Part of a small language model's weights.
Architecture: RMSNorm before each block, rotary positions, no biases in attention or MLP, tied embeddings.
Training: a variant of Muon for these matrices, 479M tokens, 7452 steps.
MLP neurons of a small language model. Each row is named by its layer, matrix (gate and up: input weights) and neuron, and shows model dimensions 64-191. Each number is 500 + 25 x the weight over its row's rms, rounded and kept within 0 to 999. Numbers have three digits each. A neuron's up and down rows have the sign that makes its largest values positive.
Before each neuron's rows, "fires on" lists the tokens most often at its 100 highest values on Wikipedia text that the model never trained on.

fires on: "==", " =="
L3.gate855:460510495494486473489514465524487525512517535514489447519547534488513509505491524499506486503480515488521486497535524476536442510527497488481527465497495517482552517475510506478469481503473505467503524473477531493495484489544526507517524448499505525507518523524547503480513478511490483465541462521490476474514464456511514516451483538487505518485501486511476514573474482518502516492514
L3.up855:451507515493501486523537484510456474490489518522497473485538506492503509500485483484486485484496530494506493495539495464494488472537526484468507453504477495475532475511473525504452481497485479467502495455485557496517519469507511510508540454536463531494519482500547485513478494518504485469517479482493462489473458449508557541457478525524491485484502458493497524549447497497475541508556

fires on: " of", " the", "-", ";", ","
L3.gate784:485523505544501478545493468537473532496476510479506468498483521506513460455534499475522468494553494543511541538484506472490492531554531472487510516507538486509538503489491460467511523467478475518516474496476557497508569456533529476515491481524503464486491483473497489476448490462516532469524528526541484481527525524495486472509496530484499489529526528444506522486496506531479518477456
L3.up784:497538519502510525460463444519475551507493474479552476508475523527506507398527517490513547545524502476463498502491478488525469503479493501514503475464489477483548528554510460469472487487485482524510498468525545529494530543480509501503543470545514547505485550477471521512483510517511436498477492487538504480501492503499482485483494518528520488434529471486505527533490481500543442519526

fires on: " in", ",", " |", " Arena", " Center", " Centre"
L3.gate942:476467502468487461533466487538501492474504532455470476450497503481504499515485512512534466497516486503495506484526510558490519515483487496503494460481510520505498504515487493521529531500459452522495479481491450515508518481490487515506512522462506543531516524471522491475541458519434519510500508485463501492537528494515536512493480500485500476483526549514527521518558463461508488490499
L3.up942:514502499484506525469522542491522502502498493476478528503483499495504489546489507519546499484518475505525520492529496509505519505507551544493462463516488460497511514455517479512511528507491497471462482481481528556498495489531541503502555496482483505549514562493531464485529491462488537507512476515478493515510525480483491515490510489488516448525487484510500497493552503481493450484494

fires on: " to", " in", " with", "ed", " received", " of"
L3.gate440:493482496488526492515511530499515518501506512503503523514505502512531513530484469501454551495505515471526512528554516493503494527470447523507502508523493486489498475470478546499530480457564456556492452485543507440476490462512481504490536496499458519487481511531461494481502477473468488511500482526435474473517459495545460510498446500476455504469524525482492457525520476507550495474509
L3.up440:484453526525497528484476545511485471483468472529504484543471511534523493472524499510454523513500535451506493468509530437492480497502509501496487526532530490516473516485503542507520473485565505500497468529511544452454504465485476518483543507462448490478469498521488521520541507519507506538487519517482488511523498452498492482488506492504467519487516512510507499522547479519546517540504

fires on: "\n"
L3.gate836:514502511532522485491536500506518496490442454569528522479483481535503481503556454483467504470529521492450521502529516529539511505467525497471484516512501496539476508434517447468474485506536466503510451486470526534523494495502509470473532527498446492484537475504469529472524522526501498531458481492523508497499494493511504503499478524487527483514466555520507504496475487497472512488558
L3.up836:501475510519486507520523460479526465512484507480514514449501466515496489526492498505453487489489503517510507512494499562519491501494493448475517544503480519508485475473535519512459489509498515497502512461472500523499516514519402508467496552492473474537525458525490522477509526470536469496469497511517509505524500490504507462444453507483564495494481509469545502531479499505499523538542

fires on: "s", ".", " Company"
L3.gate505:502452496457473491512508462499528469478513522494524512472495498477537523485488473495535493482507487480491509475521526485551488513508491479494493494485524514494503481465522485551499499493483499511490471520493497444484498468495469448549502517456484512513551460491482428522516470506490526492496521548480458499492523512501456538512544484465494499422475485474505487501530471447469504525488
L3.up505:540503503505497555483493469462505488491519508514486494477514489516527509507480504486504513514488472452503511514517485489495500475489488536448481474493486504469481517545498469495465478533498497552486497491542497466494526565463485453500525528491523507528519469477512530470494520499507560480515526522483525566495459489489469508486485536489486482485522490497490527523538508521519475517485

fires on: "s", "up", " East", "st", " front"
L3.gate294:555504454471514475484489503425494473482490513494463490495515490481515499449512494457471495520481518493518541554468503512535578467492537525494447472512478521455477493503492499500498507476488463453488521516499480483532515485526505483473520489540497504499510488479530483484543464487524572494530496499493527515511518499490503522526478441545493521489456508469489504483508444520510497542500
L3.up294:483499469465523489443481494537503490481478529485476518518497520517495524497496554468487495507475521484474520477493468492516477493440542465468529517526431484453512490485476492525507490465497511505494498538447471519517547472485492489527486513502523515504520491516546460525544468500480542466469499491497498491538492476496491520497460536507518515487546494487462514476472456489512476502485

fires on: "s", " population"
L3.gate921:540493497504495492500488492471544501511517514511535484466512497482514495497518487458493524496491500494500524512502501490517507476531545508517500521464450508500555462469492516523514502517497464502527516488461521480549540483498482491473513499485510457521546504519546474500537484523569495440520447475476500509477504515513491506504519504508507481485478512530479450508520519516481521537498
L3.up921:492516497510536526490509544477550483499482514517521449515494485482480521513535493490472468535491510430477521516545509491520517467510535575472414487520504518486513529453519450519541546489484502511533507465484514493488495511481518495446499547497497533508505545522501484496514505532482491475536480466536537539479486505520482481502481500516511486469494479489513490501501468529486502543475

fires on: "p", "gg", "ep", "mb"
L3.gate763:508517497486489471480520511513482493507506456522515537443523509486506477539509531472484491492518542527504474487461525508502500512509498522547506510490501500517514475454530476480462461550478484493484522490494552508531477468467491524525481489538538518460498548497514493534496525553453482527538514477512506530561480541485509540480503513469514496453477466495479503482494534422498528470492
L3.up763:522448530477484469512495486516494505523502431482486522486516528533535490520513514500494484527464449523504500492505484516455503473531485543503451511509506470471527499505463547504468517492499484483503497505475499541464466500469501501512480506511527497525493512487480445494473436483457492490467484507503538522533457531508496497546522483484487516482526454530493494497502516487518526500519

fires on: " its", "s", " of", " in"
L3.gate1250:477550503509475481498489457496480492458497489459533484443465500486540505517504491515509540497509497466511550472518465522480488473478480485504528515513470521512517551447458504487496525500521471499476493511462559465487499465487500485532475486452512513500461497524523495505495470475492498489521519524468455513482500474525505551501488456495516538486504532487532504485547510526528523513494
L3.up1250:495488484506488504468515504503486502521500524513512506537505511492489555561518499482504513488468538505508519497526528503526463543499481488507531498504502537478449543516541491527542482512441514496478496487521510469479514455501509511553508541538474483506463473516505478481493483468512539541494501479544485523522500527460524522483488478519544495503500456517470528488550477521502470538510

fires on: "==", " ==", "\n"
L3.gate148:464527482449484501507517473504485473509486511497521474517532502467492497484479484509497476503532466458493472517560550479468475488530500496490542471489523528487514514452485526479475481491471461490510510491499539522494532520471495480507528487501486524488503482478567514491510507483526466481537506501472522483488454451525522492471490503519527493490502476484454508532422484469507528484514
L3.up148:452506495486529482504497507529492472477491550512491492524551513526511529468488467481454529481482507454507454515566530495481472502515526506465519482500507532481531492484506501503521490453479524478535500473498524496484482484480501498511547508515464522504520464481544515499503502488504487506548532495477448470490479443498509495435499512500494480507473508438500514514460488520490517498470

fires on: "s", "op", "os"
L3.gate1260:502523488558508527544509500470553523507500518488472500518516520499475501519521487460487450486477496499512497486521546472537491499538475522534509492519503503510523506515528499545522515500494475462489495495471457450547496500492477494504530502489486504520496491503501491514478511484507470487495472441506533500513499467487538524560514489498501560546541473491508503495500468528453502504507
L3.up1260:504523480522503513528516484504569460497513518473471505489550501515515516522519496528479519482539529478514475519489493446500496521495496504495443526462535497467499496507514486541528563477419493550490490515521490460509495511456490504520506494486436465537513507502494474522504509522465480535509520486527532532471506530492512475445507511464504491499512464489498516466488469515526552517473

fires on: "s", ".", "ut", " His", " of"
L3.gate1222:508482472516523504500502550505508489466504473492516457499525498482485506515487519508471497470476501471463518505433506519481539536554489513488531491510464489520507495486510505475478507461551478511459486472501531467496468506514491488455512476469455508493437499499477490479446501505505523489483565500522515526485516497496461469458486491451479454492492495504533507488497505540453498500495
L3.up1222:516499524538513510496527518440512505514509488522506507504496508526522497509526522526548545501510517532525485485490494492525505485515469524509515504476541511509500543515549513497494536508508500493514518419516513488506512532479509484483481518522490507536503484513514513453545552530503510531513500548475475516495494490519498517504491479501498496464507493526487513505512509558482496491508

fires on: "==", " while", " Later", " later", " ==", "."
L3.gate355:459506502509490517475548491475485456512479498528500497524527544450546484503505495520509468511516471449550484499516507501489514477522467532517477507521454533497502507453491477560494527488506455487531492495538467477513547515453483516488503500518515478520479462481560523462497504530456500474513457544484487510536482474523490477491463531526504488506502499494517468511530471492470505499491
L3.up355:527435512483489513497468531548479507497500499486487501486476499467533442472494538485514521495527499516527486513509483457507459486517510529483529508498512525495507524475515489501470536499484486527511512458506499509520501535489522507478509478490464491500503484525505480499486461503490471464533498539468516487504506482507502476456457485492469522496530466492511511530492510504487495500522

fires on: "\n", "2", "ul", " Al", " |", " ("
L3.gate32:517528527486536472484495526478470463495472523463525442497512521519504500466494520463476491479479481500527472513486461474474493495508501463501429462492469460514443533492512494507508488490492504513490511515506506498511492477481474528543507502481495469479514447476500500460502513496532482474479478483524472514540535475467498539456527514436527509508516525503489462499521478470526485498505
L3.up32:472485490494493474566455515484492493539516484490491488510527514455479487518468499488504488515494514455463510500483510520506489486516466510496503460468522500501517496436471487482503528479514490515501485537505511479494485529508497486480505492525517522483453478550514507476446489497508480476490476513531492507565494496506530498536488498479516495468531507501497500514515492507473531521489

fires on: " and", " |", " of", " ", " to", " in"
L3.gate485:493505501521527492553478499521544475490504498472473519449506456477457476529524502523459524472502510523463541504480501501494506549508517497505527505480524482512487476505498496481495493476491494470554521502470500461516500495484471476501488496466474530496504518490533485518535535544483513512489490484457500504506494541503526448489525512506518512512525490452481512509466496512486528483510
L3.up485:489483510517496504501489519498544454482484502468505514458520502480467504546476537467493532464539502505495479490497501509521526526464463504510550525493484484537577470485485490518521482484529506499508502508495498522513515505506524461523519485449481515498517486493508456487523521496520540498484465460502479482515506504470509551494495528514517516551492468453539469499483476500458484512463

fires on: " the", ":", "-", " |", " also", " The"
L3.gate1071:486491505556468495482441519514516535492490493477503505496478465486517493475506473509503510466532470493514523441477546462472484524504518504477485531512476513501538515504538490507501502473481522472498462487470498487506521508462514540494506499497472562481495522505488546510550497445494491492496496497508475504501509544522531490506445540481493513503526527511516467514444532492497503499501
L3.up1071:532499503499468504458466491491509505492568499519544495494511484468532468485528546463474494527467509485485454466508498469547504476513517453494479526471552469471508532524513448497538470521520515489490478476536494451508528482497500488517468472504502484492478492495537524483493478512514455458457502479487448531514481464479522488527460524475484497523481498527458550540504458524482502486529

fires on: "d", "ing", "vi"
L3.gate607:502472510517465463468488456439499478508496494512495533511524459533472488505480466516503499517486533501484513512469476490501477463476498534530482511502524499500498491595537505497484533492478491493464557501492508497462481535503499478535496517521531514524502517501493462459534475472527471490507442491480505486490490527532499487490505476471487505521482456508450496473508557512509474513469
L3.up607:480518510495491480522480481490508441511493505516464522529503499482488466490507533530497496503517485523477523524470485508507547445508498540473511477498502512507531523559514493507486519501470478522491548504500492521475519509497529494486512494492514484526485526551500526453468478531540535502516484482494452453524509474520501490466501526502504511478479498495501514477498501473519479503521

fires on: "\n", " any", " top", "-", " the"
L3.gate571:488496494539512518516466530499552501476501535511468487521539485468541508456510490490498483503518494536495525483496476575524518511509515498493481547548537478458519513479483457546478488469507483492547480491504526465543472506512496464504506478486473504500481467474496515490502527459492520462537470498507500499517504520519476498469531512512488445484496493519499529483488523531519481513475
L3.up571:543500520501508506516468493441533515494496484459514466507539455477472449482538501499440473512493485472525516495508505492520483530470526462494508535527540500474494508428508491503518445474476492464492527482507547583498536561511537540508476522506521485498473486465520505506501489457524495536527494492530504514508521492538510505495496484501525478493502462544556479500509478544477532471524

fires on: " of", " the", " in", " (", "\n", "."
L3.gate839:495507539538542538535516527469487478486495474511500443540535500511519487503485508481497450495483496529503511484494522501505498527488469456479511524520513523510490528525517531509508526474465516526497522508515496512480500473480512509482546466477505518494480490478538449499469476518502518477547521467565518541494503479516521504487460511492495491446491492507479476498523506526491511498474
L3.up839:510485552534525477519473534486517487479468462499531472515506537494526500547470497496533509520493538523498502449521496493498538546507533501503527475497455484485547502499529552483538543500509466538535529504539499493474486489506538498466477485466526488487486485527504469488521482551523529479526481518479495513548527468513494452490416504480441481501487494497495448495447473535440500550432

fires on: "ul", "-", "le", "min", "er", "terminat"
L3.gate17:483499546493469501529537491531472540480493500500541526485472451516535461491526515482499465531517487481512542494445461526493471488533490494497512509486490473507506512498479525552516518515522513482481498528481502489510530493483556552505530480499481467508473506481502501457488501489554510498487466507480484492583541525469480517517450472489545515500501484518524498526525529519538502498491
L3.up17:511464498495484446465486516513501493543532524516478505460498488491494511478537493521526430481470480502499518455478460528535454464493513466513480517506479508490418488521480519503533510547502485510518537500483520524487496492487501491530510498482492515521468510529520484438519485529547521490517506492468494475488457480529535431494498513508508499494485498513506485544510508500524516514505